Weights of a small transformer language model.
Size: 15 layers, width 640, 15 heads of 64, MLP 832 SwiGLU, 71.3M parameters.
Architecture: no biases in attention or MLP, untied embeddings.
Training: 903M tokens, 6887 steps.
MLP neurons of a small language model. Each row is named by its layer, matrix (gate and up: input weights; down: output weights) and neuron, and shows model dimensions 16-207. Each number is 500 + 40 x the weight over its row's rms, rounded and kept within 0 to 999. Numbers have three digits each. A neuron's up and down rows have the sign that makes its largest values positive.
A block is one neuron, or neurons of one layer that tend to fire together. Before each block is what it responds to, as a language model described it from the Wikipedia text at the highest values.

Responds to: Predicate after organization subject. Verbs like was and is, plus based, right after a company, organization or person subject, e.g. The company was, It is; also opening parentheses after names.
L12.gate74:483483400506504538517557459457507482485470521499475524481510498441524429470474468543554531546507469525508506537537498535503528527553386472559410592534495546496511501500484507422510503455475515508543486506531479440518453504555431514441466510489503543493409565541516559498481519518523490534446441552497530498518520560517440566515502511515482496400516424488475461553564545447525494552501490547523534503537525444510418445485434496515476527568565503443497505558508494567482527571399462533494461439516478500493457499517475501562518521543434501507537541486450573526474535565510566514
L12.up74:504480470508392463506494445481496490478492576475516558512477462535458440538541527454518497503513448409584517521502514569511514414498565484474475539494522545453500544495464471476494444484570508504546433488468443425472474516535498447501479505489515488538522515425437531465486547470478444534503522500550464508472441550480411419443557533439451471485565483440475526533472539537502531429473513521565539507479505518496530548545514546526425516557484524426458545544446513557535571505497480505503441493414483552477495422533508497537517525553497434527519445493447467517463518448459450509
L12.down74:449398515488570520489493537495461487499463517547441514551562504547550466444481524462548581497543496505518507497354531426501529560487483523438503444477521500565518501517481491509561485533519456462543527497538539527461480452468487495565508461543470485544505505567463531478508512543491488470456484509503561523551478541486498550536540479501561495558527513595535487570503476477487504505557527513578530532524536472528562497569399452496461514497405464463593514453548566552547580485529471507527486529532459565502491488471514451508508568580466545542572506502571539593484543480478484477
L12.gate293:489490556549423483513561444456530570446531483529513463488446496512483468500527539518528429538552460566441505454445483495537525551499545546483538530501521482505529462551526443472447444605478573600531530498447509459539466472507462543567511430510496469449616483462387525502572527476466550498527532553522477480475552543441450495547491482495523515449482541476475477524579565449458496513495503461465534519520461549499532520516464450443477509441494557489551482496515533508491559572549532532517542470480515526438514507545494431564551596503508543520499445471423436448512539577504489540
L12.up293:492514522417470532445396497464504461601491566473457538482502442442477465524546588513404452551484501526511502541507535529525564502518459502509488498520452538557511533535576472522480502574503543537551452518513484488466540500460535575514453575473534464513458521419447544573545488438505517506556469494476522510551544550513575499547523532555516539525434446424498522511469609544598453467498515493461482492523532484545523430508487469478506505534498428436496409551443458494575524487473483490470470479573417514587558472604551509473551422546461470480516570524441490480538516537496509507
L12.down293:546577474473541494465479476430544570432526461467537545467446468459552559510488525485513487464503458483575488530401501538437492579515462450511514425474530486517480504531495493519488493485451514586492432510502503437458511567513528434513496466554485473454463544503507607538502482435544434531568498481539514482470454524515447498507507580492519521508553566568499518538508503495521490523433446473497479464486502465423512556500517516563411453505499521499464561474558529486569533518444515486493476489463527505517473528493456468567519519447510495470478466543555563530500460548428380459
L12.gate688:491480461461570557516444438481496569558492448463538407553486485430554366476441500522458478464558449570560528479411464447532530539522477465535588454400485475452621493434538494512468421462478526600474498448422520469543525503470503509529481473513556474441477513433537535541513561497520457483560492415446480537516471522480492470559485553466463553447512492515426544451449542543578535442482504520517510458487506459530506527556524520528519501494460465483497455494537531452557530554473582530512476489482465495507516502545517457572558519552516490507466496460493499511490487502417503472
L12.up688:468587465606401556498474545474541513523482507477486463514590458460431466484457533547496536481509503471509522539568510478445548487565514488571534508498511490449480515484542566440476544567443589446498515526516524520590566509412469516479541485490531460510453529564494508518472575563444532518412495477431535478480482536490462516504514457513480454515492512545475540468538507452436518560469551540507497480558452515525549461476569474508527571546469511444483456519509475506507484552586508467542497483455438471497443442449494473518586556460505490521469465612569467445400513485512527502
L12.down688:550497550496474440563567593414456518506548512552497549438450441455509430516465510497558504557476468496497517545554462516471550503555503473507467481505474518587579456493507530464533447525480502507523512437575553551562568448479516489498560500492449449532460446562492472463581509467531575482428506510501538562516497501522477485452501467488480485511514472447492435515548446490522501538463459479465403408483538516502562532450496504621470404543521529519503547489499520604479477470495490511510477541505459505526547518518500515478551498573495482508500459527534522482491498461496509450
L12.gate722:445499484506468437477491497468476540507479531455489509472603567531503480494535440509547486470424481566456525491484504528478496483578498467499572483460494484472492584546544421430514451478523521528471529511439395488422504565582470476446480440416535546458489554488467468448489470476498583471530478564503478502483498508496523465557481541427517475473545514465504553463481565481493486499518490549498491562524589505556546500462529514539515553478442499575523488606548575497540570522491396599496505432483521464502479480478582505521426512468501522435450446498533446486563482528539501516
L12.up722:489535486429549500440443452450466456437489515547508459470536427411526424564508535510544511519500428499572470491579580448486520449549489489459548489578542476499446506532485468532460462539521437521530472540500510546479552507459517467517571440464518490496512489556481488539486506556524549539443499485458482552415531486461523465582457545563500587473446475497561496484536461494516521507472513443496545457554544461517528480602534509509485571513546478492534531580542457464460511469573476547456480523452497514500419517444539464497533460452565518483496400425447439480511569498539528503
L12.down722:541456512527574444517493525496516471538449467463475529512504495567500546540520508489499484528494475487483513491461405454518580490478453499478500441507436449533493507522493490441527441572439531444447496496569531476308445511475467400538497458564446549586493500459482501479478442505504484456483469572440529546474516530496522485526521491485507512447503562464548498516498486527477472455454514428460509504531515514508489519399469464506505438476447446459459520528489520505457570420511529528586490517544487515473416509485538560535417501551536476565471492533508544536521527451470476442

Responds to: Biographical copula "was". Copula or passive auxiliary after a subject, mostly was, were, been, in biographies before participles such as born, elected, appointed; rarely word-piece fragments.
L8.gate442:480502505496486560540503516504474632524482554466543544435444558493455471551505423514520491498513461469487522521410473503453512489583523551480469497527555561477506545529503470536418537462552436542472553505475437507535511559589462498484606496561423430491490548457559531537498439496509537507547544456432445555462516525528494546446577481438496551539517505511469510476474528437507478551390468447560466488530520523499516559482521546463562547537513530439447479445490514496605526476447425524480498526444516457568494485468477519564573538482528485487579499456504422530476586523523462446
L8.up442:479484533504477513507437426477505519511495434495478505454483472537515530552512497515541500532533412470541528530502531585443574489537502482509521486509510535465462569504472489422528453487450526483503499514563489481517475541466459503477499538490517503439464524489510469512508481485531477526452477629549534522511502465608440484582541486528526483472419513460470453584488488545405468499475483470476477451527530520486505490543529517550459476555548523495447459492541440528536528492459503519453483478443471484459555552504438490509560528416422485517504557516488481514463526497480497514
L8.down442:482535426421498516462496425593417582504514444551417506505452516490524470520431526503531477534465480433538476478522488514437513473420505519505524438510512494530453498500452423471514498441429446412536497460473507454468481553506457532489510542484423472497517450529565516505528536520501436468480465516518473530517481487511481505513481532507498412543443465568467512530496448434411507481404529439448527529542526522538512518450464477545484508500542554610480411448514456539538502518412510519474450499459484437388531511545478502551587535498488491499512469521504517531520417482487488444

Responds to: Copula after subject. Forms of be (was, is, were, are) right after a sentence's subject noun phrase in encyclopedic prose, e.g. "The series was", "Artemisia is"; also stray word-starts like s(erial).
L7.gate569:570473501504427482488568515480472516495531507449492506531531436547500535463460488451542482484528495530501559502543470553461558437475497587546562421497544544486479525470496511489460481507483513515538502510495528533511536547474511480502467457443507459429568513509488418425515488501471563531525499474500535432491500522523568509559500537543495555462530500516490471538486444505466545493478445471467453519609507512486467525505461480502461531515518525490460481536509474473479481491487534479474502499509500454537593429483532402526476503487420502472466431491462527522534506494473541469
L7.up569:536472527472455510545434518548514454490402529469450510518493488512538508492458537424507495555500449424485492535499480455453557503479474508545493526522448500457521559486493473460569532468538509471510511544531493548502506528500431546469431501506571555510536544505439450579519563440492514448467475517443528551437484512492549603554509498510446476553451447505507472449553538485447540544542464497529476561473507605515502541537485422520520548522516560477421513532472544474443480516506547559510506537553506499461529489582471500463504485478477492495488556480503449489489492504507495477
L7.down569:505503549477500498428573494459563555521504463513445514572492396485484477454538453513481531506521455476520526491457461532529523518566499450473509466507511452482519508505511519537485477529475498452455483499520499543458470525478484482472449485475454495540490459499534523514534450541460531478541554428496556557434425492469450544543524557511420508486481459503486564413482445465467491540508518439464567435509474522596485493516500505493539528510518608450516576383499527470489488559470445485537548569509475561487460549513486441475612545495467449523529461514470461514488552566509520580
L7.gate625:477533422507534540531455451517473448417561537434527497549475532525441499448450474513530542544524570419515533465510536442513534451465524506549549543421500555518502424410456466500570407471486496493481454466565518502479478503536438437473461553484469479550576458427491572529504501546516490458526501479514436527517458482465491406499497476529465489467431514517495481453455430494489506552412499520507561462524526458532502539502498452507580479503534460535526504469537506476495435468506472469556549464502518493502548488481479479505517469459539510515527458542532488564522499564447466555
L7.up625:481537550596485501560464513546503432508510534524477589529492523545485516519566429520543524520505475400538444511521543504477551452558460546446493469499446545546502532487474490517536481549519471464458506518455516563474483528452558424499545531507524492490481545480550557540565561498532543561471525435516460544487507495481505496525475422482444435530457503512530490467463529481557479483507528509427560507497439475492421480510505463505453501470396474466505550441528535525500539513438510491532529513408560442441521549522525480492493572523451481448411562543512485540534435514502523561
L7.down625:516483500543483524478428550499551508532501474455434461442528531488551499468553532463502565430455450460498466467563528487428495485480528520474476507505520561470521555449551478460532408478446483527502515506480558524384529478540470512451502559470493499506508453447528487502503484546538444474542466488518513490487469607501474459517479537542615497580540462511491509502515555521584510470382466590543454507535539460435487456528365510476509574445474525447562415566471571409478589540507544547489487502481502502507501514507446472477556559478523534479472442563527446546515453446519459490
L7.gate742:522546552485560453510467480480543496473530472509518494447534472542456511482523451485586547509485539445508449463525523476505466482446494453553482507498488492492481517498477489503478488469425512490545470468527512487618474477512517496485437534551531517439526450510512483590515460474461409520459516546499497522524521481488517485524451521478484519554487526438440496511459500541514598506482482442497490523439589496520434471455521543545457494536485480542534482451513469443500497489472463558497517460459498501417493445487467519441525443423479483567414460542432491459583504497491509452
L7.up742:582562527547525444532500508464579432440547454472453482518588489505513503500481469482566476492417500471533495511518572474501480438491491513484511519485504477540434503579515489518465514525459535508493544579518469459468493404524522459524501544524489500478604498552478530518461523505487570505457517552494451538454482533437474486410473451511504503503559491428534520502536591495544548494408524491544493573495524520504516555530498535533446480480490580471503472474479521502513574525550412527518524486470489484541473566532489479510522506443524562473509526470539467466529446507514458461
L7.down742:531510514423502472513485434467487554453499473497560472516554534551480458493547533522500468493513506371493533503431430525517449426529525437575510529515512496575443538480558470575524534483528500533445611518508535403551515472461534414457496587491537498537575449567481466561518503509416495552529454474530494488516545421478456472505470557515516541548478515500495518493508489531512545478477504562478489490542544525519411564514464529452498482523480491511517478526487424429428461505490490569409474452470520467489488473487467526462553465510515523553451551482443500492497494494503533543
L7.gate762:462485510522455445570498521553524488501444479565452495497538520587443509442451540514519589518447496479480475518516563497511517507565473475554463504514466561479515459553571455543471498551480611475498488523576533486467486498523515567456514464476435424555576469524528472520522530473494521544532523558507416494542493527505419488556451470530455516449448513456444521520516563490483500428536497510456441446562524546575446436430521542528503450484487547451475466418490532445511559548508515489524543453519570490537493483446580528448595543505515513552520492552513523463479552490494438490
L7.up762:551561513536531528547539480492455560511524539538457436483458565527532525501522467430470477513528538524476544468464452560480525534515549500492552520561491498506457462501561563499494524537539438501502536435485575542490555460514489496515467457556516573396483494444492477486445510506506460600523527533564522481433467505512546522502551456403407502527556537433453469502494471530446513540495516561508558524535449433537461567466485495508478544526478515501496533512486513539478479506520447494519485501518453460481522487534532448532520518535532456471488513529518523597567548554476577536
L7.down762:529533496477486511468509521485546529498534522493495501489491449506552467532459550526574491505491460438601497538449484490482521519524468533506496524515512503512525555504500458489504486462499463510511551512555612460525497409506441453449503440473536536456538492504529498519495458452550506498499515591534596518514492452433481508517503476469464492526559507533501521483548565453480572475495462448423537508449475558499454524504520478450563527524515524519497531515496482570502463512487485572576484568532486488593580490469471539489578498509433514495468502541461479448525478520473503551

Responds to: Indefinite article and numerals. The article a or a number word (one, two, four, 1) opening a noun phrase, often after includes, with, or composed of.
L7.gate17:508497465530478466520521559509401466479506537511541472503475498454499398519487487530471484533529492458496498468504457512504571484489552568498497558470471516562548509468482497513510509410592506491477497539523489464490501547565453457539550450496549503459561522432514507470524504459560458510502534483476485472514483508572509537592487557448436495623596461557491458493455500543535435569497460594512580531521514511536496535466451509500524466508511501475479528424413470429509473417452486544417531503501556542498571509494517508461422495566454444491486476498564525474432463544534438499
L7.up17:563548437504560525507482432513510450494525464485502550486450557447462464555504492465524591517523530574470540467513546494560515458493431448463502417467478521497495466513474457527473449552465534500523469486543501516473494504548522435531527497480487466494516474420478537532434475481492545529514461495553459556601497454477529533572574549497488472569415438450538493429464380493472431553535533529532472521459468514455493344481494542500455473481506454508416539501515551532489548477556447598479568431504483518478567521444475504496490487558506410474425583526579588444593502514525494525
L7.down17:513529522519437513497460435544507464479475580452529454544529486435503454443471534487591539416493487549562498480548453464458535494482509499584571505493429479481468472463511540506453488465463515422544472593517519477494465551517533535451470566538502534505524533478492541557468477451498499549518510494501438510478518529491516602546520492460472474506443494510537485446533484469477406499498525420471461531494479540442520497521478443422530529504508470483484441538507476531470545497483487530524498534468519481461553532500432536505441526540529454455494514532565506477512530486542520497
L7.gate160:494483488575532511541452513544497485440426527501553496532519546529536438560503527460565478440525470534494504561501515538497503454472488503487541554486507463464509500465515462508480425518572583479411487482536495563473504482509491491466515526430459474492556405556477583515468519507556516536533493531530485528444476506411495539475483513511435494526541449477484547335499510447577465540543462501569471472510494547502521484511513456524528505543451485518567491515452484505552516526540489443468464481473514545495510494556515492417494550565455488494470592525574517515515394523492549500
L7.up160:530479550462505481532498373515463578543424571509517510545500481446464492461526461556538504483404524540494492464487465518551519519481528542461482505562438507505460478564508470502463451534510475485507555506555482553469516562564546480502484529498579455494486463440466579514534445508471538496535586464472500439514436428535477487547507511469440462432523450479459405530523522498536531443488493499511502510385463511457463486510492450520486489575509490553503532484487455484453467458451507522474527477497514498482503430483517480571473519537473550425483455489549452488503496476488436492
L7.down160:547497567475535530478477465531506448447498494593508494515481446542444436475509486535486590508452459520503554478434451538508466506463586430515536441552477460531462424500541505460526494502528503511498536436492497411408495518568506490447453555491558495470480524445521479529479532532419484459553420504507528545512499460528583548505479509493464454502539416524662494521457514544550473564526404455487497517477543497475580453501516500460555515454591471465472508515509518459503492414500526486526506420431524515541521546480577534495544481513529508512542497523506468483411408442553518424
L7.gate364:463460478472535415597463501437407544502497408537556437581536416510502469450496469494503495480574516490498460513460396509478513543506542463507477592442451506519529488482501484482519505514488529460503442472542513518513436562444516510514517455523573536529482445422511539543509494463417523498534495487577435474461492502517549539524566490500464503527480519478509488488469507501467523487503522485515518445556482441500438495413496544527512502407492568489453492447583531545558470462493556527448475446487503581484598514469508504497556437488493465462547491533529505480544471451436500454
L7.up364:513528482480484552485467499503384458569475498567556507520436508488441496554427506552510567511554493504497477539549485526530507518533473558555476517520489516516537507449532494521475488474542501576553479466521516521553437493536497570544441480478514504443493545448472520510456495522510481479498510531535511476507521509591489559511493501542470530446428454427507505528526487511511442491471544515484482538484499452473529454575505543507543535476517434457567514485511455479517485507512464553507426465439491535500536489494511489517567501406530528487437518468501511452482487459471487563
L7.down364:545527448446496524422487483501475493501557489505494524563453505480491543528518563469469488503498507528468522528524516475510539443550493546503432465536524488584442437538443527538491507542591532548418553497555463576455545512399478493507453538461508450497514438498485555478469532537565520473509539606555471463511459480507446622475533477527535524534560527456512445553519524469497436506438520471507473525507567519426437506505464511493488557493517525555507445434519593537506539464480455449487486471520504593453466455448512554470434482561506489490534404621523502468474518470530574522
L7.gate575:509503484518550506512497470494558452462491443516531529492568476505552446488510505519549533467546523474461501513454426554502509526429549530508457565517581546541548491538490420482458465500549561534483540526555446394459525455550520498535530501429431392488539504444444442520453450476577511488618435544520517557434498437459570540563560436456485461553500518490471579499502390531475497522559502497551477461503539529542534533522465470457522523441470566528501560497508484497513485478602472475451516532548459574506532567461470543453429480517552483492484474452480501508572459550504532525
L7.up575:476557492543474506440519461501482521464461510518471479464494555436427486450513479488433500539495538467433477510509524454527561516555437493471564394520474488437524498525442496525534486405529543512475588501525474522542450562562473449433472485518520480428538494479530546519489490500458495469472457401489463442530580509464497476562503504509549515499544484505505534467456496478535493529501506491466519536427567517430532510593591537464510505480499509593510491542467497509493471425517504454500502487511575538481536518489417483550537513553488562574552478535525564489503511487536385476
L7.down575:540511487498478529458438483438509478535532488428523469475516511472456467534475528500450473478479506489498439468487460469477506460561454520477534461521466511430501515457407514465491505481426475463567532575586454467554486545509454570485489498490528523492533483555528498423502517541526547501539462502499509483574529479443519464500558476507541421505492556472491482453554491462497521445476557555519581535515480534418569534505433517526513500487470537583498465506485510498425432506519508438486619587455511482540472586593437455480539502552522516556540500522478548511471489495551478489

Responds to: Digits in large numbers. Fires on digit and comma tokens in the middle of multi-digit quantities such as counts, costs and populations (e.g., 15,000; 21,518; $376,000). Weaker on words that introduce a number, such as a, two, and.
L8.gate84:529529500432475517432504530423572564518518512508548588445488489522498517496438552415532554557563480503499546531501507565436465486444533443515529543483507564440523521515504458564454451498502423458522518534513530406495494527511526503411498550533486477504539634514455510487533449561452455453476499612508481507488529483454429516475439429474529479528493474523442517449471405515394439467541474577559518486507484498499500466504520526551491475511507521524531516531507520514538545537537457519472532485462543542547523427514528505526537571550484508445560521536462502488551485474495473530
L8.up84:499547501526444574529594502486517476515521502568475487522456507454465475545466497476493500515521462493440459488495450492497487501560470436445459430460460515520492416565504455484509511473492478501516545507485475494478545493514504480503603496513468421490553544430561482521488554620489482533516505498510483474589452449450583536510540542491553518500461560521536510473571504545472534563512480495493570490492516531550508445534462545443494427552456526500489551481492497458523441457461544512476539537464505530574470493470496622468564429577494508506557550502529484474517483488444407569
L8.down84:537540557511546432487477458432487492499506488509502434560469506479461495574548527473464553493534501538508468497548474514557549405532454506563475543535449451437485475412513514513499558450462433551597487588517498476443503466481499485598563532499498502548511484563512496503496522549531468517467502507497484591534555482548535477519532467459504548523507540572458492465507472509504402497467577522545574438516486483477548539468468488467529569489495578519435491532537545530490419560496514503510494472579523459500509554521520473479467514493456434526506528534529483529510533544564439462

Responds to: Leading digits of counts. First digit piece of multi-digit numbers in sports stats, tables and census counts, e.g. 1 in 1466 yards, 2 in 236; rarely words.
L12.gate64:564484479518506438487432499453477527517458536556437516522510441507541520470459465445495484414482456497512519486533422489494522561493515511521486449500545554449543467479490477605484475524561463524511488486555500416480514527472461593485500478520512450521561503500382535531483415463508545566487478497503532515534533500453522512507529543461538463537558474531547474475534493554485500503496496479475524531501515489417449440510468505495516522515515539552480490492457511587482473515446432463445519495494529534546531556525554548490579460521524401569531506560445499588537529500446500558
L12.up64:493506431510471519494578455503465564499481520482528561432454516487440488470544458441542451499541451480546493517507440543473495547470510497466549518576478553454479478564521495508584516544547573466538516463526518525531453498540521458479488499514551464514489432486457545496534532544459510551423529490585477483484526534486433560540440470470453453492525532566527521414472496561498429551536518530507417537542468606545521445505431497497544506519529603556478463431522444488468494474451555535513517485457500468558468536535543467467571440499444452526541465549515467468498459467472507456
L12.down64:451512456457566492508502518479497454564510532513424569509569490572474447508512466486473507488549526518437460503490528485564478556478505451523481543496480518518574525517490501550486465501481509458484509497463473468414488482505571525407510428540499410558570480486520413504543467515494503583450494503500510507485527502514475511505456560557509509489484549501527482493538494512523568443465520553449456475437558467504525509438536499482470495508524477472500498584467491471491492575509522412468398426502567500508482552451513521555498485482495489480540471483460542391505499434550414504
L12.gate128:509502449465455451501479553501466457469509455556515495495436509501559531495563501512511536546455539492486475477443545527601537583537574509468465450474490568425503480445563543541518563457436562569515487510445544474473485508487543540478456515491494499527501520585469492517385440500534518465417444504471400501483511547575549465542392467431471473485520481432493524427495549548557556439512489504505489500469529488470549506529486499488574461492534555617448558460572436471529513557444507516529537498508494501435552498432488473454562520582385544494582527567482516456542514503509486472
L12.up128:612499476503546439508514472492527511421552551463462577420483461495498501526540463549529472513540507532514585611468451461538541553532478479556485441455567479482471446477522512528549475496496523414514558537506536466523545452506461531500463452397499471460426550513470462482496471542554460511498445423508549552530488520474485532520512468519514439546511551504488529594435585578506442498423454587504532502475564495539478534459563506463555561528505533516483520533435489526472516454486430483494509556508447591559422485465566491507550547467454477480507498488511576561552512520501514538
L12.down128:498498491522546562512523535527519567455433445537507544440470514536445546483480513537515489459502487463595512500463553500517503647532460516479530516424503473480524502560549504595469544434493433542464412531501512531489510412458495487526502506604494563504477508503534443462517499460496477562546515498516540496431504541513510525514534483523500454508522502513449513546540542507526475468497498473452622510561512491487421539522510523527573516462518523479500449491500509453541467544488453465500534473459565448554453508454527537553451507451491482533548494500496480495486468467501502487
L12.gate188:520527539510535505507419555452441501483478489422486466543571394500443558470484438623551455467525477570595521471533494573549449518519442475519496474537544536485595500556493572496516478557461483561492555532519514519483506569521468489491518548546474484555566523517503456474513532478476518488468532490458532485506518461490464491524496501478456513437474551473538488426487474486462453521452558576511499530474508554487466476512510478453536518515512463517510502443534468509465548551500471505478564437447546503546490473523548487578517451513419533490537507503533470498553487516524514536
L12.up188:390532585513532486541478502395474561497527470445486476467473487444500504472501549531501543507474494544451535504431503543494500444584544530537448512474474513479517474526556483501515497492389544510485502511576509528470432507492570510496506530560448512502453456396488409465484510574511522560520484448564432467520559514529552474474495509504472502447530567467455494507504528456541516447452471482514525538545540483475442469538501569524476503506531479530619513480418504536500472591519512486520535605488566511508472511484470514483469556526471487476542488509493508547587523405473496522
L12.down188:563475474483475555495561519518482505535519484499476413529533511542533478476447495477558562529535494395546408480524499535496562447454489526566519495511493479493485555554449495510489493477531514539432547532483485432481532509475481453550513454519465519535524508525472553566506511492556485518478506499450592504538549528480444525581471453462472536461510473518546526527509516540417480403453449429488480480515532600492534512468491474482521454517463481470465572481427476585523492550469540479506503494483498506598520490496538501528445488497504527560485511484490526570398373492506556496
L12.gate748:447535520500508508500536502473424477472481505497517437518496508545468522473564537505512506495513599496527468607443496604492536570488493461447468485505531470512603452512498478590541494525511520528512449530517496471478508531473478513481568521502589573553493538423396503499485549532513462477558516512459477464486459559527443464505556498434541480583509499414499545459513546489520435427488495491491548531459563463502516582606493615486540577475482460516501506565598479536456488516394509550443577436501451537571543480480542523506486441516448513514455523552526560524529482539448424491
L12.up748:553490565487522477540586516529474506532553436515545515561526530500502524473512420576486479510530540494409441583506526550479504569458565453433450525463441575502496511574476537505501479525476450471520403501445540460457552533521551485465547558484546471520475489466556528514493508529502438533540482505487488550530529482511467466516494474508545456523501510486511534505452530573523499496561479476507487498419519510476580500538420514508503494424487519533531459478483477526525527491538453433489598447494524600526391522510473504501491443533468435512373514573492474547446518489440505417
L12.down748:447584493454421560490537492441584469525492457455443497505461486473550428531494524511527571543473540507509509449474474525558556433525527539490462482562500493463489450477461502513506524480509483516514466502483507534370527448451462492476427477437517489498527513455483436477493479508514469561499532456488486484458524570498523545532516542509452486504543430443546465487509560522525472490530531488453529488509471508503524507574505425471532466472513418511428483568541481475500477508513508483463496537472539426486491554526515563458495484479477463535539481524502485578479497558526464447